{"positions": "learned", "qk_norm": false, "bias": "none", "init_std_down": 0.007, "beta1": 0.9, "schedule": "wsd", "decay_fraction": 1.0}
MLP neurons of a small language model. Each row is named by its layer, matrix (up: input weights; down: output weights) and neuron, and shows model dimensions 0-191. Each number is 128 + 32 x the weight over its row's rms, rounded and kept within 0 to 255. Numbers have three digits each.
After each neuron's rows, "fires on" lists the tokens most often at its 100 highest values on Wikipedia text that the model never trained on; "fires before" lists the tokens most often just after its 100 highest values on Wikipedia text that the model never trained on.

L3.up717:111118084079130088126163130139114093136172136070114145132159099170194127130155115102114093158111157120109169109149085165121122106124181178162102081103153144102144190125146108125124120120140137102128157126076139084090128129138117166101168122191150140081184147159135213105071109131124113117092034115159120122104135134040099168128180115150115092139139163078123165112120129144092099178109116094125122135155150173114119156126127155110145138205150133116169143201116113145149119177128129129082132151105114160143124162111154122162138138114170156041131120135084126107115163075136144068
L3.down717:131114085159124136173069143098118093142171112092088162209118132124087176161061152134168132140127112121145125122151122127112158115128148125169166155154139152176111091152124137156110129116091110097196099149137114086112107127154099146111135149136143128101044087123127097167105131167131165133051134113088124116166201121116105118098135156104112110133134151158119111147159147099175154124153156118158129095157103111113114110161154153102086137114105135121129055097177140142186203090158203111123128101082112126190091119090077176117125156091087168122111129186170163101074081082087104219
fires on: "7", "9", "8", "6", "4", "5"
fires before: "″", "°", ".", "7", "′"

L3.up120:089119097102148110133091154065091086164154115185133129131186133100143126152088166126180126115094121154051161134127153104095083059050112159116122134095138113094101119121163144126123123119094120139114133119107146148103156110113129177087106129142162129077141124044085125084093078120135141092075101147130092072122139152156130114075168090116139100107110154128135133184147117154113133143093176114132152150137123169108116085113101087126108137119125118135104120156181150105074133161094148079192056210137148109133133125192078098129128116141139123075111105088152068123133148106081145120
L3.down120:148069080082152127121145188129132079097102105111089137137129137125145121133174129111051182154113130138062131133149133094083112202118095107104127058085116131101111167125134132157158132110133172122121166088135092121129083193127151172106136091121107119137133120131118170113178089193130153120134131142168144113141193117221137147084134081135081081086117149180121157085051131110162133138176131105150125108044147147111109072136111143127116125094134142133176133153126147128160173198116128063187138125192147129154188125207119152120105132161073103163118130087149158118130148160130144128
fires on: "\n\n"
fires before: "==", "In ", "===", "The ", "On ", "== "

L3.up702:096096095097119179174156108142143145130128123146063112126138144154102090176176171087139104128121135076112119151129153197136121131114087109172114118141160094120124091135115111114116152106161050086135121115087136164122126116126172122127128141187148140101096119051115132060127125094143111090126161172142117127199136183132112092096140158094154126134094116181134136117106118177139114105119132119193164103055152142080140158228095085174142114106116139122105145148114127089070147112109161107132090189066089091168152186147099086139115146114111151158117041124145068166141109090073159159
L3.down702:109119119107192142156194171136140135112125151196129137129173164160122078190082213104107149125130135103060087204132136153184147118070115129094191107104101157103144118116049120133152107137073178138112111143110147157122159115117141159116118097183142132114111143127148110159063125174152126113131112148140091158104128147160062069101117079132061079112109118168135178144155163141083071101136114080122094120096163159150152138152050061098168084074162139188086123103109141105106185163108136141131138113159125108149094176140104146109106108131094186113100152150174108178121141112167126194
fires on: "\n\n"
fires before: "==", "===", "= ", "== ", "The "

L6.up507:139083195141099164106140143106118132119115154139108063144192184105169129176127137153144095148144115109155113175194160136181094126152154130170108123074169124145142170155103137143177155188177143174141128099106164180098150080109078144120155072097124107091141117141082115085148129058143127174139139142169111155110164149173138104163133081104098136118076102098163142113120100155098061152170113157148099104101124175133128103138078147079192087103152122120054091171101113110117108187120098073096106132130131093184107194180194083146110182091141115147165104141160053117105095173135161084
L6.down507:127130131085093171129147122155162148148156174127157135117109107123106088101121144091160190133091117109136118200141175142124133100099135138142135148127112146137056124133101102114134093139156099092120092141127181118162109166129116119078139159140079193100101163085152041184110099107122079142121085102086146059138106080255129110064151143128103167099150111135112141137129174219144135130170132204100136144122097104131133108176090157139108099143150131105116108104091098119066140143096129132060203116139114119165073071186116150097160213168077113077095088141121117175180132118146114144
fires on: "\n\n", "h"
fires before: "==", "== ", "===", "He ", "The ", "B"

L3.up170:151116087111102136187125141058136143168146167116134080096172086138067061167169134165161167112108136082077117119087104113157152144172110127173112137144175175144147122027138127072084150119120146120152153116175096141102167099100118151137105177117146183159115146158095140141134120149103136163136148129120157156141112113125174110165118110090107191130180100105133097071111115121166112139174109098122088105121077092127150106143126116155139190157163105143132152096153147114192128107160133116144148118093106123180133109122114136148168163055133117068145129135116108174184131107074065030
L3.down170:128137093190092125078091112152153127091153115133143159104177146176145109201177132108098210108094088099069138105074119121065099147120083149108140177053149122080143092124096150078142107157166085080168149163123096091117156143113125097101125160088143129102175173137109089140094118134100098123141116075151128129171123128121064159095138170113120149170170133166120158139117087093148157094149073149121121056107134140150159103132150152115140157114174137125074109138186149092115120159151073120102156173153145114052120132154193106144124129185132101099135153178090095057172190145135092195
fires on: "'", "al ", "ian ", " ", "ts "
fires before: "s ", "|", "| ", "s"

L5.up864:144170131125107121115107153135129163100126130145170153171105107156134105131128102114149146136097097084166143100191115099109124038135136147174144124086135114144138083134138143192065067098162161148140151167106158120186158131101055071223135129154129082153166136145145128177100084099169221138124125098124154141092129210094161123101109124106071114119104118129150090153171125152166123131087154149112121145114152168093149135086112129088179091093182095100112113187107150141118120168152129095118106170072177116130129125102100119120110157146157195183138147132123139123098100126090108135
L5.down864:087134074131147140166139164138104130103185116161234102090147101161126144124154097134115094150162103105168121155114125150099126108128162156134174116143132125180128074065145131166150088136120144151089118126204090145083126077102125160139087112109130124119128165171173110089127104068190096166079112045127110115180116152024144133131070127118081097095105129166147082119171131112137141106110124094156157162099131110112143096127082129130108098187155093123122091080130087157105113136076124154074146106108102074089180155135154135117184131123153137203099102115142143090154067189111154093
fires on: "ain", "si", "n", "ard", "l", "au"
fires before: "st ", "ed ", "m", "s ", "th", "o "

L5.up156:160157130081135149101135135106142125109154146154128153128102122120117195141125183132098083115112095094056122131106160118115153139120115102124129152094162121113150154132129121161173157178069112118109122123153086168074153128101167083080177091123121197053111166097120155069097134140125140113072147114158066109058142116106080168082143159071163141155056117131113165137104137112124124135144066141084121152153141169102131050154091224095078202126101164159144181162137152121160104159090119121124113167124109094124095152118234099151131144113105106172158112065122111140166097145130120141
L5.down156:114095158156146135121138126122100111122149154096149180112071124150105117142151146144141135101128166154112087211140181136181101143071072132108083127189126081116114109093150129173071092128186116140163106151140112080141099156129118148139125178098108130126129133137077120159217103105178124147071138093163109127164127159164178089157190167111122097107167120181151157144117110096160092132084105168152113147133157082098159127118134139113134207040095089176120123146128158158125178154138154089126181030089116129129191186136111133163162114097151156128122088146165126159130121144146099152
fires on: "==", "==="
fires before: "\n", "\n\n"

L6.up1018:131138189091098094064111114170125091086125058199156126121141074147112122095129086123146114127151128140126107145116156165133129155129134085131115112065139158170134088111086119095110094108153113146195150122125126114118187137063083086104137076184118169134103121139101092138151152132133211130121128105075072115173109097130132143129118108168075185162141130152117140161144178109145110113122118147104093185097101144136109127131158130111185055088131113156135120127027175134158162166126127096130137117103068142128111107091144116115070095134139120114120131121108189121090114042128127113
L6.down1018:134068128083176110114163085101095150104098151118069109101100129112117125168148128075205115097049134070191177065157164141149086116077136111144131101148139124126131115124140152142120148122179127114141104153154173145120091081126171068116088126138087086100105197120122136168147090102193165139119147118123105149150095187141145138107151132097164132118138110154136150135145163175125127164107121187116205163109133101127072091111118094093123145184101160173099129107128072094122089143177113088134183131158104104132146054115106125164190121152089212116134143119103119156119150176047179121
fires on: "ol", "si", "au", "enti"
fires before: "st", "m", "v", "th", "x ", "un"

L6.up355:106191172141100144103155179142113145111103148106176154133138080152103109119066090153116106094054125099042072086152172100121052171179098093103130099153138121115184152149122079130172140109160109114156137109143140154114140095088095099139196104108130165110152145095123130066189136093075121074120149145120105158114100137104158081138127139157136124119173151153098152121172148144097204176158102115109137170097179170126106155148103133181171203173112146176140127139114123059130107057127137136098116091149122095143152135151190164140143202113122139177119134161121075120074110200125143136
L6.down355:136168087160091143113113120115142098106152159135090062131140086151104109112118114131118136143160145102128120126161162113162195168139140136122108171139107095160143055115141109165133143117079155177162097136147109109090088152162147198094138162059107119080110190140089121091139096094195107106071140130134111152094137135096201114164107120145167121152115129112151177112093086141113089129104111085117123159170158162133147125148130140116134118056181079120128115173150140198146147150150204159171117071089149111147117180072175081166181110165089240143114108122144110114132129157086075112
fires on: "===", "==", "|", "en", "11 ", "."
fires before: "\n", "\n\n", "in"

L3.up852:120088131191142107120137086135132121098144137096065104100120144141131106140155115126148132078148107152070166121157113115089093116052116158147146144138075139106113121150112144097123114074152118150136133079083126131094155141120109176098088118149098157087096099134041142146199136142094173176138152107141102113159162177159096144123142184070141134111103120144119187074065109142151198122152137149128104092109113182144144083162159094168146060141101124097105107127178131088092115124134153157145128177138142149159170157255141082105147114129120118141137068136139098118100114095075137054
L3.down852:112071084156182113097143091087110070123129143146159128100152124121117105104115151082118162168126138142131161127131121112149123153128145102129150113102136109128081155111151165118124097107148122094122138154148136148122160117093158162117193134149121098108090137170110175116112155098175125116110116118166144067158175150255137138078104143131112072153074126132148150105087133098052123100190145152098125120060072088116130100135103115194084099141167119127131142157147160133151108159088180148183096163179071094187134105085128080147121128122047179137107141118107179143150089163104149143
fires on: "\n\n", "\n"
fires before: "| ", "==", "The ", "== ", "===", "S"

L3.up849:112079085138140154157118127138130104193082141083106131070126054188120087148168154163143140161129154108118155098051072096122143144147134147126094100135132097189165069163100117166178127147106150174147152103061162139112145144118122155140164145150124138120167145136175176148115144114115101194158076121148121107084092100169146114135108086126118179115120141106083158129134126050126161114146131097100107155204163108083155092213141186145151128188109101124172087147134096136090185157125110119120111123131081136118092109194175119109136073092157140148164105132120134126125180066121165206
L3.down849:083122191191136142130119122124157122143137128100104108140137074114111132162113106118181092128107127114153094143111109086129095144168155131115165089117149115215138094157145119150091108113096121066149119120070139185108133110018096119154181229078133116208151170153183187132091081118093101071125115084115154143182142083109163122137187171117118151118097162105068110103148090182086110158120106142141094110171146133139159108160160165097086097129122138087093108135160135145126122131112191105136090150143138097134131135164095133126193106061135167100115168092135143146089191148133073149
fires on: "8", "0", "5", "3", "6"
fires before: ".", "| ", "°", "″", "|", "2"

L6.up610:145146173121149134134181126114193139147117130105111173155132140167105109138146172222145140164138107134105143133159109189119099133106079117085151098103110118170112101123097121161096181142121090141095157090161175188131135078094120080090160128170184195122070152136079114095140110101147130105097170057189040147111088153151118134091127084156138075120073116139106095083117106088128127164116065147114112142113105163077092158119109201123099137158060118172172161178094116157114098100093119205114129119155173141119139121120148099082101157102116138164118135096131152091091107125113101215
L6.down610:196103105147127117142042150120143129147148124143155195132098118073127087088080112178060149092158143091129102209134121124183161108100141097096128155157121108161098151067136187129120139116155139134075092087068179113136134121131143103128192145082074103166096149180122123102147123155188092095099181145140119177187176102107098129183162170140138131131161108170105085154143096165162181140122132109139124194169111110132184122148129173131089170139145136176210117111160199131112102180123119176133146093103148194141144126118125108155123098138138166155152120115109114094139113127130085095
fires on: "|", ". ", "==", "."
fires before: "\n", "\n\n"

L3.up328:143152099116108189133141146115149115094135191102152097107140136138067115168149135119184134109073145106115094132175164157131081132107094156113187144151180116121136130163179163116122212166098146146114136172127121131108140017103066115167136081093109143064140115091087140059178163151152115161099159133132126096124145090164153127110119062096135125167141123166129182101136108167116123110134104114124110133130180140034081133099056147122092132098151161142129095163133134125121149110149200068149107192136136116108131115117131076085128131154127094085107120052196106169186096106130121136
L3.down328:124090101093108127127160137070131125189084127113074185108106139149098128112161133150055133114112110168076109162166127111106156111151076114144122121087131110115133130120065128105175138123126180141160097092083093147121166139097147130063177103124169180134120125143128158134103152094119157102104158137115164106136147161235103133143091129130080141129140114094135140106121177127128149167126069103138146138112094178122069144134167228156112093108072102124122171157126160074167168168071187108175146112152090155117099122103141134162155096103082110141168104060068061105136037089143160179
fires on: "==", ". ", "\n", ";", "===", "\n\n"
fires before: "\n", "\n\n", "- ", "B", "The "

L5.up65:127081180140170113110174102067136126112164131143120106189146153128210157129126119107102188109140090137076105130100151086150156100112111096148192103132095169073128153122152213192139128180164111158144122139080129118163208078164190120118165107143142109158153140134148194079128158128158200135128123143179109144157094146141083145115159097127111121120107126130151142125092120159145126140175166085102167131082116158178134143112082088152107122124194043181126136122163109145149131132123160088143159178187121090125131143110153181079123096142152160180081160037106136117120165159128111136
L5.down65:108045131131185100109089163112138131130120085205134176096132156061138141101153110108164143093133166136126127113159112127111118144172143076151149130127071129106161102082149085144115111137147126106094124161055125149088140146127129129156114165074101088158108143135129152033153143060135119147126172108103104087084106131202055185130139151144142109121117109175139106091127096145127137130118134075101116146149101147081108125172157123064123059095173136167140168128126129116105063153125100165125186146172199154091101162213159123093133112127157167107168122119122128157093164181097149090
fires on: "our", "p", "ou", "or", ". "
fires before: "t ", "s", "ts ", "p", "t", "p "